Weights of a small transformer language model: width 192.
MLP neurons of a small language model. Each row is named by its layer, matrix (gate and up: input weights; down: output weights) and neuron, and shows model dimensions 0-191. Each number is 128 + 32 x the weight over its row's rms, rounded and kept within 0 to 255. Numbers have three digits each. A neuron's up and down rows have the sign that makes its largest values positive.
After each neuron's rows, "fires on" lists the tokens most often at its 100 highest values on Wikipedia text that the model never trained on.

L3.gate105:148165150152217083117116138164166160098093089142116115076155138155083125143169127206124137118194112122139163124155091167108087115098120123162103152105114111078083162132078131132121103181162083166096131108152136095131148143160136106150062138129128167169105131174135104105139155105135103112144087108165152102102185166144122128139125123173131128153147252149138097154109097110160089160150164141094185110130178150098199155065097073118169113098103141171177101166099153174153126138126114098118141114110095059151130115078152100119127169116147113103192077089114128183129060130144094151
L3.up105:087115150148095119167150087177139168103152135143129104114094098133168175136146151079114176115129138076164055126169097177096081097165124147190121082151097122123111118146151131079124156132149176104134098121152101139167105128116158152187155176196173154106119138167131152165141110117160136148179080122105174133159156080060166105137129114163135128143169157065164097110165127186121098158111122097115080167112112177080092134214096147047038087130185168092132107110121155113132096089121079130114134130094071133129121117102082161128149125108174127087143145148137081124096153147078083138
L3.down105:137090153167144140128127172099096147163058182190176154137161122100134135188127129125165086129134062142107159120129125084119101121094124154109114110117155112089138158094109124117124130213164143071197172192124139150115098154141159165160171147154202216163109148090125163165162157146153172116084148145134119158163099074131105168150134103089170128107109142148088071136150119099208121113139168112111105127148126141107129147164175124141115115169165088140132168086160129185158075104107158114146095102139144145100184146136179128100117126090181187112151120110104169186058142136114191141
fires on: "t", "ng", "ve", " his", ":"

L2.gate114:157110109094111115101155135190160146169119097066139156060091125089174126114114119154142122156100132174080133145090131082158097094130080135151058113086136208136113074104187100058102103131159087093131135094175130120098144144152192138183147064096178143148098083106122109102120166118097111131094111109135131172100208156150150133132112100113194160131117095127168185138147096146123145125122169113086176094139133149109163116157117130052138054118168185117098130105180112144108110119159100118145099134140147170157135169173082088141113178208163163156095118122142134114073103124120143109
L2.up114:132092128146113110140134160130178141173113161062139157098116114141122095115137106142134102099100161155113109128153195146123096087151182102121080087156105076080105111089132101128129078130081073121101132124143128119131133137128205123109161127155098172118133093110129130101156171152086113090066143049166117147127159131148137096187098121148105195150147122157175168164095159120116148140107077097163198124078082193154177130140177123063162057063080154116129115111168120155085115143163146107149069119181115102077105135149118129106140157130113151204130102096092108094114078069065150098
L2.down114:085220137106164144139082124139125097114103182171113126118132156181128055185116123123088140132157160080168151142143125172153171181133092147122158206100137137172155122159146126139090121095195195096186168179134113118174112133126144131171099140094147101136185121109150160134144080213168159115120147114134115201150120166068147139126109097092104117105095134123113135073133096088178140147141137161111144127136142152124151131155105161094111188157171193194094136133125191153146105112110101122115153123144114192139124081199116154166152094153135116125122149119150130165184199160146089114
fires on: "s", " with", "y", "ite"

L3.gate257:141178106140139151135127126085109115102145113153108144112120067117162144147139112123002175149104145202127148151147141116112144136119089132074094114155085120105102169144141096078099116174164113182127122172092142042130093116131151094163158156131128134070171131180140125122141084124190168207132060086091128140152154083126085067128201129139141164143124118129117110129105129057145131125131096149135132144127098100123165102142176136168107127152142161161147149156111211045095080104105117129102096145092100139120158146069089124150166150138099130118050125109093157122187091160154142117
L3.up257:129195164086097104060133167171099154138136125129104078121175136140159057118064143153169162145154094114117065096173162160140126154182131095134091093109081110105146153134135110140145108171120124164139116119146078165138154136102089136119119168126150087116123126096142131161146089110161092191166149090146101123119213120172185141115143131133169116139130153135216112164082147108078089104136108126125102096109137145046109148130173153110190191127108110134153117141141141087125178148115180100103123129111146106127093141181098107119140160005109149145107138086151079059114108106087151165
L3.down257:137120142091120127226130064089127154125063144142122097159122135121152141037160112149070103157098173129145114122161057110134102161107052159083135130151111148158088192156080180111108088150121194168132104146134181132113111158123129125112124133152111116117125115205107126112146141197058105130151104092097069107130086119118092131148135109115126174103126184104105129138153122113179146186078138089106141184136089150159130102137086156125155063079111166141102092173149182132141063160157134134127100165140145173111176093102119142140161165124135160069134171155107147081093146140131087152
fires on: " |", "|", " on", "y"

L2.gate208:102155142167136077151093144104084155101146087110095097155128159100098117170144148184106115102156125162107108097168099116101112102144170109105120080171123155156117159139157122164121192144164147130083097144147103141168123180088117154162090140147065082160125101058147143115166142136162130111180107156101128063178120150156100130112140092172077052138163098081124197157121152174151081148143106135167140127128075105120092151119152178101095125208106137174131136141119109132050102166132147125117202082080125110076125144110115091116177136176112091138051155159128191120130153123142058090
L2.up208:172136116142124100096083173169108167130168182134129119116127170194108100126163127154114155173116143090132154139070081191133133110159153163099096122141151174159151151102152166115158114162134134136128109126194084126139134131094116138101150106104102129086077105107153132059125145170091168092114102156098187102110093175124125107146140129085121119142154189129156151151084164207195108142119086067107195083191124131161095175144116134136049095137133127142103128085142069104121082165105163100118134090082163136140156111104130159132152191150114142129098136217076165151062108167078101132
L2.down208:139087169117109191186134139120069141123131080150169148082131126130142104195132127136111049103152075129095140135193108064122116132129110074178138055154130113102149101159126152122114119084183048105144117143134165141146121118150142195079154171136118127163108098150099164177112138091199144141085073114118090146087143136104142105092089113135139121103146148160156142120138136124150202146156196116084071147130146176090096115111115157092103090080122199146122156086172125178140133112117132108090096092129147077079101137171197147168130075083148159155166110115102083122163126129101138098
fires on: " of", ":", "II", " NM"

L9.gate321:145189128117123100136116157138145179078119214114120090094174107182107192105170071144101151166121116129124161125128150147194112094135125128165075100142070182173128139155109106126100105153093082216148155132099095156165131050085082145107181121116115087111116158177163153129181164080088160130140095143086088096114145099125138137109152096154159128129098174078154133138117162113117064073129072153134126146164153140155102136146111109064142165144150115065113156129101112081124136159123101126107084136097111154117149171141097092142144180091105099112150131088137165113096071105160038146
L9.up321:094152156075149148117095124118145101157130189143125163185168076126162142129106106162188131173135141165129114156067210092140122102145159098113076121065120122107129153168127113126117096179111125132095124147183138109124091159172140131067126091152154147152101132104159115101169136093169146140102099104078199096108092137152108134154103122127114090144063181143111148202160163135149151092116169125125103103135116133117107063161157183112126094165126138065103104082094146074120088132067106154175082143138080079165101188141081092109170173089091115157105092104155149093135156061113158078
L9.down321:059087164084127159101185089136145065116137095112124080129141117164068153101093151085131115142124158123124049149107168120086135124115175168180112137162129163117130176153095159173142165124105153125085095142098159115167182133129090136163147147164106175130098099161106120075144077162122176150202158186139105111099149115128158143100142121119105122087124188126197122113120167125163193105043121096118109065118134151143076142158127147116138106114062072029171150114146114143148088146160154099100124166169143100176145145138160175156102140161140154091149115095140145092120156149074136128
fires on: "s", "es", "y", "ing"

L3.gate120:131096162091146124156146136133157188135189087127158107135190049103108158104095079111103121106177103141164121107139130130166175114143136104171210153116057130125183108189159066114134093166129101093151149101117139122183091108090111156137152132146153147164143106113141109171153114090202179131202068110120135080107097109169100045156090109127174141122165104163115155092151146142143090117144168106134110165108131124199127131174121116101068142127138127171147169150099158111145060111135121125146165126113103106111098172158112087148153080141185150097121110096178128061171143177105149115
L3.up120:114072097114108154108165097121173136218080193130098116115185105166091116101121132124138139069092087092108171155113122106118180144120140127064132081133187127120104130158129102059185123189135157113187132109133196053121122149108162170129108138113189157092156148124139101126141197156138130086093125166160173124140138106111148093145143079175153122165170088196105141146203150110179110117150140154084160132091138075095093055142172049072165136126133165112110163123145134141106116131115159093107097151136081120121117127106143122108097147163200130107160137142121117130132143084162128142
L3.down120:141173154144153109164155163144076127112176056123149175148116131079174152136073119139119146172170122167189121075128161142112080078144109110194167151133097105149117124160208110151087155073140121119090101073144088184155159050129097091095129072119072120099077133160142172139087058082122153133174153095139128158136134124173087150115130126106113176145112150117138142110101126163102125137113159079162090120169148173136153178137096145190080132117163108241147093144068135093124090098138094149162156143125115132142166115115110127140166122143120116146103130117167129073147191158123151136
fires on: "l", "ry", "nce", "al", "st"

L4.gate246:129129127133131127148135122128127176139114107091206133146164118121143151189147086105201143092159111148153099198182120146189130173133096150140154148058126095145075102110154113104097166077092083116182113128112143139126086134108044138131067080116120112212131176124130084178112119105139140150147133122144103048107097140089084110114138174124174141169153135103121132111122121102086120139142112086119162089096134159201114072106115095103111109155193133103125062160171115124113067151146142124139108162133096138087110134135130113098127091108090144144141119171094184080187130120159126021
L4.up246:076126131107111135150193086116131107090106126157176158177095162074169147125090149135125140138112115163148112155140056138120158089114118190088126137129107110124102128109137122155081167047199135138132121117111186137121073123112187141123061129113137166137174105068175082159137112220153120110142155105141062151176091106156078152160134092138129136112179129065147151092155140151131192130116089123163129141065127164182119099110099097130123112135136175184116108135078163105116125138138144099128129156103163165114113203098126134167169132159134146160175075084101199111101074088151128092
L4.down246:123092097139094130094071183130146140133150131113073100084124129228098133127145094121167077101125125089108149146110158118130171165175122065179136071134161159126081116193139124142181101184135149134141095132131065103139118174152151141170148126121096132091081107162087190135074106096099112186072149117128152145104186111097155124170152136148089121066108100127139128188127106099167106177141190149151151151136149079114154155152140138149111157122125165122178162134151143120179119148141158119125099120072121095132110110139077190107069159074154079130120110097106077181099109173167053120
fires on: "ly", "le", "t", "ally", "ic", "y"

L2.gate90:178203134121144146123133140169106156075150055105137155171127149136126119170084161141133131147139117114097072102118158187115116130184153134146111106103141151173148178187176092089154153169137138152106105119127088140108091105085127162096195099144108110116179177122124135106176138099139084143154117128134094106128121139132097146071149115151127141091227089168079156177066152071122117097130150133148169084084123119129152194154161095057186102147088134098084088121145162074121107163071117104099149155144117148122149125103143076075138062162125141107072129099144096159154190107167091128
L2.up90:169141116116103144108122141172080151089167091074103119176092223157108122116121140135136144065092115061118092103111131122137179171154156157113176114110116069118175114173159130140160104122159103138095093127124070152111125108073221124095171116138100149139141098170171113108206034171145090150130126128114074161129106137164106150095136100096099109072182106145119186146073154127154125107098138159136164101098138135087148139153177117093173114105106153159105092095154190074127107112129183123090162125106118112162166149152166160130188132140144078140110111128129090118176140063109135153
L2.down90:115171170143088138133093130105146143103151163156132156086163067136141154149156203126134182122159107135125152145073126082154131083175113127171106127172149199133080126182132103111146149095145112148177083115106171170184065126134106129145157107149160133073089159127185197163104091086147113117100089096164127069137151104136143124132149140125101127077122124131105137099114150136135189177158137113146073160152162129115098130200109104144110180159128110139155195141153106139200147100114064111125182205145079160046156087150124157168111160160117111163142159151139173172147088158120090130
fires on: " to", " as", " at", "-", " on", " |"

L4.gate123:162114078109155131152140128124101163117120106108130123137123122048116087141067156106131126115150119196143148117078136173171202110137085118171157148139115184120113132148162148156098151161138108169198159133117092139118172128069133126136136119160129161126143103142115154146193134061164129130123142089180098123132202156125092143141158126126210076152161100137110139155130126067183161150116201090119154113185116112086140086098121084123086167089115075145143117111148113087110142094168091124184101126116153090093193136112141107067109119140123097144137146109085130109149055204169113220
L4.up123:102133143075104126099136105152166167088150162142082152119115162171062149081108111103127158137079135110162187112135145079119110112097164149141129144088068163134124165145135168113132130188143147111172105064127105140129126152115133208143135112111124093133160167094151121157155207105183080112114085106155136054141127176121107107168118124097092085152193098123111094151112154068159127132142097136095163169145119152136090102122137128088095138140149160133126163148054137071094112122029169075141108239150158127158096108142156128059110111079122093116105108156099127145135123188156153146
L4.down123:167130129073102134114143137149172142149120080131117155101139095122156134102110112111106158143126082178109026119165093103107155145076106136106153130176091122104085083083092049064155094085157181163064084096146124114088100120201128075170111153121126068078089138115157067121095162145137114154161143144100080104104148147151125094108117140153126162110089131099080078132063113152081129137075135120148116149100100132134132065130176142149129128130159086129131155169174160122167141104144099073102175089130127144144090103060072148158143074169164124112133124147110132128164190096158186113
fires on: "'", "h", "b", "nce", "al"

L2.gate345:152129064071131086093146142109138128154126144110196089121129144054177120176145075131136165163106144133166179137094102109052184147140137126141108106154146209107113105105117134146073096174149059151106155130121169167111175083110140160120154110148122130068137094158113129057155125094090116090124106071134151142131148164203215141160133101137180145107103086093099129140113142080117071112138152121180141101110125099170155129092124135081155134126144208111108109083154165135052195111141089064112141188137143144143121157095062121134135097127136109146140130138145139115112119118126183135
L2.up345:154166144126118133160109171168079122125128168116129074150146161117073121165135159167098118172086181130160140074186139153144076174160139146125105108113146149123080098107122115138134132145133081177153120149169138190120125120049132117143096127108199092125091159097148119124178136106100115128160126069113162089126121152138101178145142111123167120168158066145161140207140124090102139120112120143087145075148133174120172116156106170133197153128133157100124149116119125173135165091055101101099052178137146134089125112147110138147118105161172155203142045107126185146106096037182142083
L2.down345:104066089137168113139113130125151120113110061135087133170067179159157156071136122151111149106156127033118152194157181118166119138109159114127121101100118134116184189133182084160138154116096155142126135099080138100151074118146106148065170066170120142080168109136147111120155116158132100110126121123108124139094133147117154156079126111112127156179117194117134143089122119099138085165159106120144123067089102133135159159152119141167154114171092127020113162130144102175107083158124141036193175150110101124183103111148137102166112078111049083152120138142117103082148139150115093151
fires on: "s", "y", "ment", "ization", "ments"

L8.gate303:128111194118084138124174148094111133135183125155169100119140157149178138210156182130178116103099136069100134126141093071130065127069112140108126084110105133153151133139076186126122123120120166087113146139185146065126099108145159106086046081130113126089131121129097104121127183122160096121128117153110141129134118117184123149105113139154155093212107132164143099137169148122158107143115123123127117161072094158110118103172137215109164143136169136163163107068075112126153121199146134104187084148180189108121161105158085157117105122069110103164142130115129145198136101131159042097
L8.up303:094110114141120115151171185128148121140112179097157102160129145112092175101114136124084115116104105112182165123180117077187056156124125120189140119125162184119117109149108122106111143115120141081133193121093118135168071144149132139155132149155139116098137165134136185211164153132116168152079143141154213165131171097196094167145105150112082093133038106097120100116128126128165096212112139094148148196131176105099106114125166143108142113105182129125116181081080127147122146141120157141098117138173161124103143178123113104174144058119077148146152068162102179129161148154134047134
L8.down303:124096174116105102139138128147143154153064131102132103134084150096179159092157136135117131134125111155132218149074120178164169166162099139170168090119172181066112201096118126080096152128085142126091148150169086147146118118083194109086129160155128124168117120093189133107088122132116161101123134063077129099146083102176108159075116149154194142114092083076093183137149164092098149135122135180142173076111122167148108122142133114174128108125158160141120111117126127094123112044122070164059137156141213162110098121140174103117165123186113119111110129086143181117135103097142099098
fires on: " ", "c", "ric", "go", "rib", "l"

L3.gate116:123111122150094143134105085097163101129116096222152062173122104154110105067113188104129146217148068116098115115143054194097103172172068136175110108116144126156126117153152122058124116165138096134137133110147110172111117131170139142118124047097116106119088100216070142119166154105108149177074138134150166111095084153074124149073134113166106146115139130145119154105093145127161107116133148108111138161143102189108151143130132071077115079136145085089107134169152090100150126137117096104154162152161133197144100125159110065144121178132138178118170092107112104103093056153121119117
L3.up116:132090114164105146124126121084123150181122147125181081100144034081105077102116128071165190174142155119111131087174102143170089128141104162158121103164104147141143137144141094114101144130125134155152128130076105166118137166154131129114126077131139144084046158147092121154091081102128124158074110153120182137072094113085122096158100025181125124136105161099159153147086166074151121098186198155111112104159130145155149153153116139134157105114154087069133136135140127125119128179137112090165191155197114134070102144174101070094142184081143152135094077150135087107102128180109124091
L3.down116:155162144133174079165130154131103108121126126093081123084157108078143111158131076164104150147103159109136132103115170108140150165089153170087084170056160123092116181098082108155126178142130133192123119156133146136163157065108153117192126107240108104131134122113131111095064149179140156132155130140139147190165149094085080137179101061154116136128116135174136127145106172094099181074080166119095101064130115106150112086134052152144086120126187159160148166115099137116126142118162129128105165124195188129094149155129087150092098102128141126128129136118130063153130147153072128198
fires on: " |", ":", " of", " at", "ho"

L3.gate73:131108203161150096078106123157172067087106101140144117151116178107079118100137118126097173135119146144146145189130100135056134150125136083079102123139124157136125100172171059139123139088126089082134147132138134166051155156161163138112092093148137109148227077134130129115160103125126039095147132118114096073116146118173107129130135101167097168100120101131154140149178140148145145110164137189193177126177107104136196133110143173117144119153076124160109122131094133096105118084099115073149109095133067123143166087136098055130177060132120133168151081161102144121157143102195161155
L3.up73:118109132133164122112078165167128124109180084158106112111131128150143142105120098157133122148143176112101120129138105185081150090089098112099103132119075101093090062162168128188203074122097134095163118116163208173085151132100161121134114136121127151078146148094138150144114156098123132116159082109115175044192123098191123099098118127133140154132109126108132117093133120117131131080121144184134184090138141129195145052163105111154117099194058163122163149117080155082168138144055116132155126161137077171112146113108123096115157062110109145097186145091098157118158115105179209164
L3.down73:198103109095093135157124114102175088142146168129176107130111120108145107119113130158105083102123062064157143094147158148151136215104092128192110115164199128138102164101169118125111141129096130117077125131111116056115199157126053158103128093191092083141109134153113142134097075123090183159093131171139089136129113144096160144087086110099106131171095109116145199125148201115149034165171120139117133084139150137123081160159107168131128140103155149172054168070163169142121147118132130141104122080089147100118097174155122154176105131164139108179112134087157129154102100116156145158
fires on: "t", "s", "al", "y", "g"

L3.gate111:114121135105150140080119095175122056125120145147138165112161147130104114151123131153142129193151152128147038137166190132123151132098131129109074167057177128123138127160140117174169115156119090125077179135150143152050075095155150118123127092102133176142111166115164148121120130084078098128114108167129093148133107122109128152116166227145171128127127124180095124128151104091110070100086171100174187140119198119146131164125121114182165135153077113122117110091100076144105170110089149108082087239173111111096135138128146098109072114134096124139127132128098162134141117138237107139
L3.up111:109136113099159121124103091134126087140150170113122171134170141105136172162150121095142128169079168120117082156121181136099124150095150138103097138038177086128115145176131123151125100128112076105097200123138120194083092115180166153120110116109146152141122175167157186144137133111092085151123123164135071130153157144119151175082161205147138105122153127183131117123111116083127066129090172126173172107120189151087121159122141132151130139167081093108124125064118095168141194068055186124069110204169116132096111157123157128131107090106110106156112088110100161106122087105224119115
L3.down111:117150137131117145193114151069104108098110139178121108147128098142092127111115121151097117117100117086127199139095130143110121108114035114123137153139199148085165177129127163128149117085150175139099113132121059130140138136105119198069122140163113100134092102134124152123110173105191162176155110119120127100142178084063143126145085102135118136164121123116118109129171156176140161172166127136123059113151122136078107127138115099080076139072178156121109142124182171110130023063139104143151219068084132109167089125189103096080176139116127079104146066114128135147127143113071146133
fires on: "c", "s", "go", "ita"

L2.gate202:152174138062159147118152110167090177139139158144154076125150105190162138113224134101131140100100147166079130117129100151129085108205171146118070140155107151125184152119178115133073100109154087158117134126119125159115121078122095112159143065112109105101095125189142100068183186099089132132133163081135123081143131180111113101148170145182105143145126163047110075138159103124147103162143101132150131074163099162142183087088080130102191116097154178154179123146169152140081074101126103124076092137178174149151132115136119085095145122094145159160075119116133125119079103151109132149
L2.up202:090129137115207164154142034105155199113135155144090106156155108144176133155121084101148123124178117205139078170114071183071205131136158104098117091193098122162106150092145101122106054140153128103123144162141206134123148094095120146164143089114136121125141087105171130144124129171107190082143124060078135157122190177142089146176176140099145137152120159117130158202143137071170164125096154131129171071128151152161137141044164125094140092116100130090129164119165143092142088122122146124119081150173126105122099099104149130134181147145081129153139135114146119146134133112110150156
L2.down202:108098118089175120136072112129169121152133122116087117113117108172134142073108157107169166050113178131110110130083013123116076130145132106105090114165093124115122136082142129171099199139183131098187107146142061105129201126175130108158100094148146094104081117147124138143120136166076196118150109074112097117124163146188127147126165181072142158140090149101121123106132128132105110151128134109153120132175133108125146159195101162076135110141120138147115122112132136085106118103178063111146079078137139136146177101089160144173197195141098145144094153137098134203150108105105202152
fires on: ":"

L2.gate304:111130157090150147165135106114173124218134166152120074163137111094137148117168127079106106113139138160171117153155086174085126156097157147110132140177097150074104139154117122079042158168152097177155092121138194035097133152172099135134094112077107108130174108114115116087159075158143188115094100106160162150202103077146095125115137077123111121139146143201140115178172136116138079158118115113173148203182135159166118109097124147123131113120141170108126149142086129173118092142092124194127104145106146110162140144072074116099123142153170123167131125165078161149195176112145150141
L2.up304:129141166109162118159109102211142167187154129141120067127102161154114153044123158122133173116176162127119126133087072179066124143168167142091083093219119127111115132122171186115059161114115097140124116137108183032058126109107098136183098132084172161104143124149130124132155104117138118088157103097135139121148168094085103113082166120149162116133138165131164152159132103084147184136112091112145169149136128130167138161146098134134127114141157156155125118123099190121117076104063107152122114115178180117205165159132184148118160124087084181158136097181130123116124089160128098159
L2.down304:151134074051113112110174150133118144148111083126130151170078120200137097108151126083207154111177136059150170199147107109159151176113137086134119111114140153122140122097122119079144060126158090102169156148127117030127107076156181132108112122123119142158119065118103146087081116145171145113144142113106103191154121106135117174078132128071095120161159147112177160128076079152100171130079106159097143134111133075070121141211110080120108077133150120101120150081124122158083092065151121167103096121135112105113128076119119109108109123103154123148145120125135133161023119112110111154
fires on: ":"

L3.gate237:166141091065120106143116088077103164101111077136134068131103156129162134123084112124105146176171080116106121144132089164092142134191155115146078066163144167102120108124120196129118129112114099190108179112075162056101087103113158158103117157097104097100103113117103182076106154109177126061147150113144156096131130095108142136093118098133121106194093128143118100148105100106159113116130171090119091164060116165140225137043086209113105114122127157137127170197098184117096106079108062100149089066120120149116076139136165114148143138165109156137132125101159133141136139125145132124
L3.up237:147130139077183179110146148153142127101129169131075061110141138119120128054130130137143095148094103129064138085155149124140119150140154166082119141125190095094183103084149149163132114085149113096170168061096153147102106150110173164137142152155170236137098088115121104109145160123121121122118124089133137095155136141118152146135139085143170092194091201101163078161145122151170081159170175165176141138132110140101139113120151133113167113173143184182160123067152200092173145095118062095109105090134176168126185119087140106150142157159153188142163134152120131075111107099085120125
L3.down237:151123114100121110142114166185121086142113168089122116203141142118103107100101129138153138124067127185125165119146113078134145116191144176118106120126141176081135150088071103144130139120155067122134106105111138145071072083209162057161144124171108122157131124181088122081155127137147113121127071091139062141107145159181135116142169102128087078180139164053137097125130188085093207144133120085123070122144154146098171100158163120102108104175168155086094116107081132183112091137096100166127132114189141158148083140101222133142103143108140117112099114114162092142111087108127161165
fires on: " |", "N", ":", "ment"

L7.gate40:096099154122144187172066144144137073162167105105131111113065165123140100113057136184169126162160111122153019125080144162133148092087165102175137150163165163149141156194134142136106071140081122142153136096137107119148159163189095102121108193064118118145147091179102114120128138076167095139151138115131125162108151098103064122109132137132131145146102174146154197131139150141144161161108179100120158119154104155112121155147130132140127183142114145203094101128154113099034086104166149103139128127181105151137157173152171057067124112092104086172120094128128149159126158130175108143
L7.up40:060176098144171133148142083117160079150091116087088152093128093087139101121121094067056152109118108116150093147160114143136174102158114084141097148128160111164079078114096148086121118159155148081165099145110126170138171086103129093091131149103126077158165043167150100124157114118109155072081118083113189135123124083134132080184128131141190167123106121063111095139163115118085119111093116133105137083110086137107143113117107146133134179097134094172155173098123108053125173091224158128159115112135135114116121155176081126088081158080192143112107114168171161135149098154072120114
L7.down40:170071142092131116122150159090142134153148117116145119126141160117155137092055156149166100159115139143126096128113159116154087093122113111153110134159149120134109168114099136206163119101100172182113119195107176141129101116144114109101166121165124112130169126062115128073107127123110065081152127139091150174096177121064153133127121116138179155099152136160211131099082121091177161044067125130118102115080092104061116164137129105128164135101142176103156103115157153169109127133084153080093124126159068085200197097093158103118116119088178147118122120176133173128115188205173089100
fires on: " in", " over", " for", "em"

L8.gate175:083132076090073155124121193165129137131124165170082123132116149091131117150108169129121102062115087091116180113072155108190116140184063064136138140138115149161131146154114141144122085133132136133102052117102099126173119113048088158112135099212141054091113152076103134142148117131155067172114109138170123097088096042120107123095098104130185115183143129087092164146121116119114142094117115121101138148150129176147161117184166167145146086104124135157100160088136085133114141074091158164070114175130122152105102126134156135111087154182106106132158163085158167121145164119109169198
L8.up175:143121122090139172131097197160111149197150064113137111172074161150110088116154151138163141087174106081078096154106120110109104113124117126119135103098126131245154103139124183206132116058067149158128164120135108143166145087108124109126063120137113101138120127070079143119162127089171151172133140106172172150120147167141126104144128171174116153148115154154132134132094082113129144152117092093154070182132167162133155101118142116157117123173128152208117137107109127197120123169159176146067148201079123163114069086140140131122111075088166126126172142078090141172125166126153119151
L8.down175:195178159096154137168142133159168108107095163210184148197118144118084118153148173145087145110116143144135109098172115129121205073136136144135114060131141170116125138090110130113116085127185137131104150111082083137179089128133111161082121093206111157147158159069166156093097183084099146085110131113168164140116128107081142141123137137167127176061158128191092104083161129171135113090152136104118100126123144176182100088187076108136205152149118105139131135126054103119166134127120147104138101163078128130160194097106154102104120153173104092108115165104130109118094116132150189124
fires on: "-", " O", " (", "po", " no"

L9.gate224:163169108132149090148060085099149182154115189183094073124129162126163179197112128168203145063103120148140108086111146126148142098111125167185140109152127223154080189125161193131086106153106172174085162098091138145157148164151172174109141156172162152109135145149101166136145096106104118123143121120141118131136095096140179111112125112144134089108096116115062139094100146107156058060183157131119165124090132137141159149062118102104122090160163180091154098148113111141128134123085155145142090139139112097102098134116158123134117139204124114116129179077145116105166164141149177190
L9.up224:136147107103156098140122119098157148120099112177178118155101099120085078096150084140155127121183147113168127075151124130148115102174072101135103141120082127138087205109092146120109099141085158084142111117169154153107146093152080106183150090169101118193093159079105082055093113101148146125108159076141142167126142116150071130067150138137126129114146196120092209111168132104064115065124124183109138129125128115160105099131135070131138129126109073168095155210155150124127148182116117089102131213123126102140092110101137105088113086093162064109074104097082138095064133131162121136
L9.down224:127175179091146139139060129122160144116070186172148136136132073162170169179174140101112155140140146135128099138105156100120117147107124167108119063136092139130116137147159090109134136160067124150121109158184133074123130112133205142144073170146176176206115078143105097149141160140109173169147083111119144099135130087147114160170097088167139157219115129071093086109142127164169166099169116128148109125124097112074144148171176076081122126138078139061153113126155100097112117142109124116046163115066105102128161156075163101116093143134143108151133164146125079197108075170124136118
fires on: " |", ":", " ("

L3.gate166:120134132132104090127126132140142187158135153092161100116108096109147138118097151152146140157057180182114127122163151120097108150102109074111136077153054091162069071134142122132116114174158186135126064143198097156166129134134108129056166087201173091110152134110098119115114161148114062135124105107090164106124116167116108088094077131108087168176101156121169102150097131181147081104108127116122142085178185113182190093083059119130133178116133128054135121093142098166135099055137154153140128150152086145160100106154102106144138142136142092104161129169103059123128145162178108077
L3.up166:166132136112140113100105158157151147140142060117175138156121110125153082118127117173189128078098142167188110115209105116112099180099102126124145073116140091084116081168120151178101082164042109150161099114149146186140130130157078103091157133201153118141175196136176129097106151104090137150149096169083126120082111146143146150097123102120158158216084151174142121082132083147127078118107100159128102118145162151125120124071064080160111153138137115117105129144068072131134088126085087171101134148133070103094171156168144150189179089111147123124137154138098138074125152155177124098
L3.down166:145110096147171110149099126114139162103121035109129169160129135085106087117142120126165121110101125134194116118182114130191078134099140165089148098082130120082124126160122155156147110143035084133163159170066180138161095129160125127086107132106141155169135119106128120088086135166136177088145127132131143137133123158117123186115142187104148115157135140190174183137138116160092146108136139125103126140136084111089110164092179139180090130074111146000130138094079077115154136190136144134192123146084127130106166183155110172078138103078136161121191100092139170128178117096106124166
fires on: " This", "\\", " another", "A", "The", " the"

L8.gate222:112093095133116112126086161106128122091172186211131151158196106158128082124133138128204158205164088128057126116088138129093126111162099142122161086098152139086102163141133098124109073150158148126182117139098128115124189175122114167174168084149136121098091089139129113114170156136122098162107116138162097137123093141097215152111101177129075106113137120147083097164154106163132121075138158141163132130147106124162180207137165152096041107092132109122129105074117154137143098116145102143125189113113077091155130050107096121139113164120096116081162178150116121145190073152168119110
L8.up222:117190130168155138138128150109092161103167145126187071050131115128113125124129069141106110145158125165147143114057059165105071137142155162139124097133087207144124150135070093160153133119093159151179104174128084130179159144067163151150142181115153075145081125112078115078153146095126107136145138116117124133166086121154092111094136141161120082147124112093160125117111077144136136168078176051139198121144107116149171112179122168113109106148124145104089102091056168117142159119115075098119138187111103141093097053140071129116171118164113137121191150151158157152180139106141137178
L8.down222:108115152072160141091160092124111124156082140103140174145113135127147111132121081117154134103161167118113121184146131146108129148139081180122073172120141083097081059120101142133114118124106075136199109155102110083129169150149144154143099149087128126169132155163107189152039137186149093118084129134172083190125152173151150118090132083118142120153105138158197111122105127123139130180133104099098030146084077133080118102094083120191095132133149127081107170137106134087082096094144088146122086091099182095178130168094155115142119128116121161089177116110213097171127192143131141083
fires on: " of", ",", ":", " and", " or", " for"